Weights of a small GPT-style language model, trained from scratch on English Wikipedia.
Size: width 256, MLP 1024 GELU.
Training: a variant of Adam for these matrices, 329M tokens, 10053 steps.
MLP neurons of a small language model. Each row is named by its layer, matrix (up: input weights; down: output weights) and neuron, and shows model dimensions 48-143. Each number is 128 + 32 x the weight over its row's rms, rounded and kept within 0 to 255.
After each neuron's rows, "fires after" lists the tokens most often just before its 100 highest values on Wikipedia text that the model never trained on.

L7.up732 [126 187 127 186 118 165 102 108 197 105 129  96 112 112  96  59 177  81 121 112 161 127  86  86  99  95  87  68 134  68 104 153 155 117 103 102 128 152 133 211 154 156 108 106 128 199  95 132  72 138 136 144 148 172 152 173 100 176  91 130  79 182 122  91 153 123  75 132 140 117 135 136 114 148 119 169 115 199 167 121 142 131 121 140 218 120 100 178 162 139  95 113  98 183 144 143]
L7.down732 [ 72 126 121  69 120 126 180 129 115 132 167 168 145 143 178 143  56 107 203 192 127 170 111 141  96 147 134 177 128 153 115 109 143 145 153 177 164  91 143 135 124 174 118  96  71  87 136  72 165  94  69 116 105 105 230 108 114 114 121 117 116 101  95 128  95 101 157 131  46  10 130 127  67  91 168  77 135 152  88 139 141 138 129 139 116 126 169  72 153 141 175 126 124 148 187 153]
fires after: "K", "P", "p", "k", "B"

L4.up23 [114 132  99 128 117 118 104 151 139 183 107 162  75 141 166  69 183 193 133 111 113  83  91 114 113  89 139  67 138 135 120 168 172 144  96 131 117 117 102 110 114 135 134 109  96 177 131 122 146  85  94 135 143 138 102 125 124  83  69 122 145 164 110  75 147 127 132 130 116 204  88 162 162 129  87 119 120 134 184  88  68 156 164 120 164 155 175 167 157 136 118 103 193 130 121 105]
L4.down23 [120 112 112 176 150  62 132 137 169 162 170  80 136 151 131 145 128  98 152  97 120 149 119  95 136 129 107 124 105 225 115 140 170 111 160 155 106 127 119 157 105 169 118  97 143 118 123 126 128 141 165  75 186 140  95 118 162 147 186  78 128  99  91 171 132  89 114  80  99 123 202  42 152 126 119  99 101  81  91 117 165 135  96 154 122 179 142  73 108 108 127 164  67 101  87  95]
fires after: "C", "P", "S", "U", "comp"

L2.up730 [116 157 108 114 114 125 105 113 120 143 157 126 121  81 106  78 177 117 205 116 162  63 179  91  75 168  66  90 124 111 228 182 132 129 100 128  96 130  71 133 149 192 169 102 157 134 142 105 139 122 109 140 132 115 169 168  68 141 122 128 184 124 108  82 126 154 130 174 187 137 122 157 159 136 133 154 111  73 146 119 135 157 118 126 132 128 140 122 138 123  84  94 159 149  69 107]
L2.down730 [180 134  70 104  41  98 173  61 142 171 174 142 120 120 173  91 180 124  85  94 165 158 124 139 154 138 137 103 107  68 128 199  77  89 109  79 112 157  87 118 143 105 180 132  94 139 140  97 139 119 165  67 113  39 165 126  40  92 141  67 178 122 127  97 144 108 147 142 171  93 175 112 108  87 132 135 137 107 190 116 143  92 158 179 109 190 148  69 173 112 111 111 156 150 101 153]
fires after: "\n\n", "ath", "vol", "amp", ", ", "sing"

L7.up736 [156 141  89 131 138 137 114 154 162 147 164 144  93 133 128 111 156 102 114 157 165 144 102 125 175 137  35 136 122  82  62 144  83 124 150 146 148 157 110 156 125 123 108 132 111 130  94 139  81 151 127 106 102 127 160 148  80 154 109 106 112 151 109 120 126 118 117 165 143 143 163 152 128 160 152 142 104 129 119 125 118  88 154 125 151  92 153 117 165 167 100 115  93 152 157 103]
L7.down736 [162 116  99 113 136 170 103 149 128 171  92 140 140  79  82 164 105  96 188 136 101 109 161 136  83 107 143 189 128 110  98  77 154 111 114 102  65 129 114 144 140 145 149 155  64 197  82 134  54 121 117 156 156 146 130  91  92 186 125 113 119 178 119 120 128 121 156 185 136 100  61 192 132 131 109 133 114  85 138 192 166 105 164 140  66  73  99 129 160 164 154 114 128 131 146 108]
fires after: "K", "D", "k", "d", "y", "th"

L2.up610 [127 166 108 114 114 132 107 118 170 145 154  74 149 132 177  63 129 128  91 127 205  82 151 168 128 121  82 117 118 109 157 197  98  99 148 124 145 134  68 161  69 123 203 159 156 140 129  91 158 120 131 129 178 147 146 146  47 130 125 101 182 112 100 113 100 109 141 151 139 138 142 165 165 130 170 130  80 106  76 114 111 134 119 105 166 165 176 105 116 104 159 185 166 168 113  80]
L2.down610 [114  86 156 119  61  50 107 108 193 133 176 157 101 166 151  77 111 152 100 100 197 132 125 160 127 138 108 131 120 139 178 100 158 113 108 100 106  85 157 137 129 106 126  94 122 140 120 172 118 117 153 159 100 204 102 157 135  72 131 102 119  81 115 106 175 131 103 134  94 121 126  65 130 141 108 100  98  75  87 103 121  40 130  89 128 134 167 147 139 114 128 143 101 159  76 140]
fires after: ", "

L7.up714 [ 93 132 130 127 152 118 172 184 101 124 148 146 171  88 152  82  95 116  97  97 177  69 129 174 225  81 144 124 138 118 104  95  99 111 138 108 181 168  98 104 163 115 126 163 155 121  95  76 101 137 128 161 158 142 139 134  85  81 149 130 141  80 154 106 141 118 104 145 159 157 150 130 146 140 174 136 123 181 143  78 122 165 196 120 120 154 140 120 115 122 141 150 106 114  96 100]
L7.down714 [139 107 175 132  63 127 122 132 112 112 183 136 127 191 118 141 154 119 115 143 134 134 134 147 176  96 118 104 128 105 115 134 131 169 147 141 110 155 118 138 114 127 151  85 149 130 172  41 117 127 103 106  98  63 139 146  92 111  39 116 156 167 116  94 160 110 139  68 149 180  62 158  86 123 173 128 100 178 150 134 108 116 140 190 134 116 123 153 100 130 150 192 117  94 178  98]
fires after: "B", "L", "f", "b", "R"

L7.up95 [115 195 154 173  98 132 132 121  99 122 111 117 114 116 215  94 170 171  96  71  91 125 102 170 116 149 111 127  94  74 179 162 177 120 115 165 141 120 118 142 122 124 118 126 140 162 140 102 117 104  75 150 148 155 106 126 138 159  71 123 148 122  84 156  84 114 128 123 148 156 122 164 171  78  98 108  79 104 118 108  60 143 121 114 147  96 137 126  97 167  96  22 163 112 131 160]
L7.down95 [166  83 102 122 112 138 188 190 128 153 120 112 126 162  84 124 154 156 122  94 100 197 203 111 137 106 149 112 152 186 123 123 113 200 138 161  83 135  82 121 180 151  92 101 143 134  75 121 102 178 126 146 110  60 159  66  73 128 195  93 152 175 151 104 137 123 180 134 180 163 118 101 201 156 119 120  82  92 115 153 118  98 148  99  68 142  94 109 135  96 105 114 100  85 114 153]
fires after: "U", "S", "Ed", "con", "E", "Un"

L8.up235 [142 133 109 135 104 154 125 135 121 112 158 134 140 109 128 105 190  91 154  97  97 162  90 138 118 195 103 117 122  98 131 123 177 124 118 173 131 135 126 165 181 100 138 131  90 116  98 115  91 133 150 147 140 132 148 111  97 143 100 162 114 188 161 138  74  96 138 106 104 127 104 132 196  72 191 132  76 120 108  97 141 161 101 149 158 106 146 146 155 195  94  49  60  91  73  66]
L8.down235 [155 130 107 122 115 141  81 112 118 131 112  95  83 127 182 116 170  99 132 161  99 125 157  64 128 169  72  98 104 153  60 135 154  97 150 143  92 131 119 115 109 157 143 117 172 121 160 118  69 128 161 119 112 170 145 113  81 188 142 179  66 138 120  58  96 115  58 116 140 129 147 165 105 134 103 134 155 152 119 195 155 166  85 181 109 148 115 100 109 137 148 128 161 112 160 123]
fires after: "L", "m", "R", "l", "el"

L7.up860 [ 59 129 113 146 111 101 165 151 130 129  81 139 132 124 128  80 132  80 192 141  99 147 135 148 182  44  96 128 106 118 145 120 128 135 121 222 147 123 108  91 150 126  89  81 184 122 164 135  99 132 103 169 130 146 165 113 158 125 119 105 138 127 137  89 135 126 127  94 153 155 113 202 142 157 145  34 134 152 118 109 132 216 139  92 122 135  97 143 157 145  87 145 127 114  55 111]
L7.down860 [149 145 170 142  86 151 150 104 152 137 131 198  76 110 123 155 129 116 177 136 118 132  90 107 128 163 145 114 178 154 135 127 111 119 164  83 142  91 114 164 115 111 174 128 123 191  78 165 123 149 166 163 149 120 127  83  97 136  94  71 155 157 126 150  59 138 151 158 118 143 212  32 102 121 162 148 138 107 119 204 146 134  72 110 155  93 121 166  95 112 121 107 120 130 135 114]
fires after: "S", "s", "Be", "in", "M"

L8.up961 [118 135 102 142 170 167  95 151 133 135 166 144  77 138 116  86 144 163 113 116 139 167 152 187  67 159  92 131  92 133 136 152  91 110 152 125  68  97 119 145 155 124 131 155 155 155 129 101 168 162 146 108 111 134 127 131 114 100  97  88 136 103  48 135  95 140  92 145 113 138 173 140  99 125 176 160 134 125  92 144 129 134  99 124 148 117 156 107  99 136 131 164 127 141 148 125]
L8.down961 [ 84  93 192 101 115 132 179  67 109 158 137 127  79 146 163 172 152 169  96 104 121 169 119 170 142 102 136 159 161  82 163 108 131 113 126 151  96 121 164 114 120 162 126 155 151 170 121 136 133 157  75  77 153 123  88 126 119 187 138 169 100 120 143 149 151 126  96 113 126 100 116   4 135 152  97 151  83  84 120 118 121  99 160 119 123 147 176  75 142 107 109 107 126 136 132 186]
fires after: "| ", ", ", "that ", "\n\n", "the "

L7.up156 [110 107 127 137  59 113 156 127  96  97 179 133 167  97 111 105 135  92 106 140 144  90  88 102 169 197 146  82 148 113  64 175  93 112 108 128 164 119 159 165 142 138 138 144 134 186 113 146  99 153 107 159  95 128 168 145  98 128 117 159 184 109 110 122  83 122 141 136 136 141 116 126 125  83 162 130 109 150 107 135 171 173 208 151  93 121 137 124 120 127 125 143 139 161 101  95]
L7.down156 [ 88  96 121 113 147 133  88 179 163 164 132  91 163 130 127 136  84  86 162  96 120 126 148 157 118 123 152 131 114 130 170 146 126  98 105 170 105 128 110  97 130 144 152 143 132 138 138 148  72 126 103  57 180 116 169 110 110 154 133 143  77 168 124  75  73 172  89 125 109  43 109 143 126 129 116 104 113 130 116 151 103 123 122 121 134 138 167 100 100 158 112 122  93  37 141 194]
fires after: "m", "in ", "b", ", ", "l", "("

L8.up526 [110 161 175 183  89 131 172 119  66 122 121 156 175 145 133 105 142  97 158  96 143 128  44 167 110 112 150  90 143 118 130 105 110 121 167 116 136 124 141  87 164 127 114 119 104 112 117  84  97 169 124 170 124 131 137 145 115 111  72 126 132 159 120  70 155 124 117 144 155 130 175 112 124 138 151 177 102 158 139 133 199 112  94 145 105 127 142 178  84 158  88 128 173 135 131  78]
L8.down526 [144 106 118 107 111 134 100 165  82 110 108 170 118 158 130 107 146 148 158 128 138  76 127 137 151  51  68 112 187 132 156 162 130 179 125 157  82 126 138 138  79  70 109 208 103  68 130  88  93 148 141 102 135  90 119 149  99 127 113 155 153  93 119 187 105 117 153  94 136 186 141 100  92 173 133 128  85 112 178 116 143 109 153 139 153 105 111 125 164 170 110 155  99 144 159 136]
fires after: "b", "B", "p", "P", "Ma", "G"

L8.up952 [153 138 116 140  61 187 170  93 152 140 161 120  80 144 139 102 106 118 151 126 100 142 122 120 139  98  93 110 112 124 112 101 166 125 106  95 120  87 139 216 142 140 112  51 169 151 158 117 136 141 143  77 182 163 136 153 122 115  71  83 204 145  87 125 156  58 190 143 102 123 103 127 130 137 127 120 148 161 150  63 141 128 128 120 114  82  72 209 199 172 126 126 161 104 132 167]
L8.down952 [163 124  98 166 114 173 176 160 135 117 106 144 166 145 157 150 152 111 155 163 162 165 142 143 112 128 149 145 143 117 176 155  94 146 176  92 141 115 134 106 154 135 130 155 168 140 124 234 124 124  65  68 157  76 135 111 103 168  21 118  97 122 102 147 151  99  74 129 101 155 124  90 128 111 163 136 127 158 146 174 132 107  57 109  78 102 136 142 157 154 121 105 140 151  93 199]
fires after: ".", "Go", "t", "4"

L7.up400 [132 133 136 138 122 156 121 142 102 121 172 117  60 151 112  82 108  58 129 125  90 160  76 103 191  75  65 146 116 134 142 172 125 130 135 141 119  56 159 161 111 136 133  67 170 159 149 130 139 132 119 141 131 151  77 113 100  86  88 137 172 154  89 142 110 156 134 171 112 119 115 147 121 130 140 177  98 142  83 116  82 137 136  91 110  88 146 150 173 137 102 138 209 129  94  67]
L7.down400 [114 124 104 127 175 150 193  96 140 144 128 109 127  84  91  97 125 170 135 156 148 142 148 130 163 153 175 117 163 135 161 110 114 118 141  35 111 145  78 133 145 121 123 160  96 127 101 153 146  95 101 136 178 161 168 158  97 136  99 138  90 109 113  93 135  98  73 132 159 103 121  80 160 136 130 103 201 125 178 120 142 172  77  96 115 139 129 130 141  74 227  91  83 121 113 143]
fires after: ".", "t", "N", "T"

L7.up750 [ 93 125  96 131 168 173 198 125 165 172  82 166 133 111 120 128 157 120 179 130  96 140 132 194 164 127  84 127  95  98 167 108 158 103 149 114  94 124 120 128 186 100 127  92 192 103 134 116  95 111 100  62 143 151  84  87 147 119 135 147 160 106 125  92 120 124  96 133 163 182 136 161  85  90 177 123 163 173 105  88 155 214 209 150 184 117 120 166 120 143 124  96 138  94 178  99]
L7.down750 [ 81 102 131 123 135 108 122  97  83  99 135 122  71 174 172 146  69 117 159 129  84 120 148  79 119  65 100 154 141 130 121  88 122  84 150  56 158 185  72  96 158 181 132  87 125 208 117 116 143  92 146 140 115 102 100 171 137 103  82 144 192 127 115 146 127 117 131 159 147 164 131  90 122 171  69 118 154 136  81 112 141 119 133 167 121 154 195 153 144 156 215 124  93  82 109 172]
fires after: "S", "re", "s"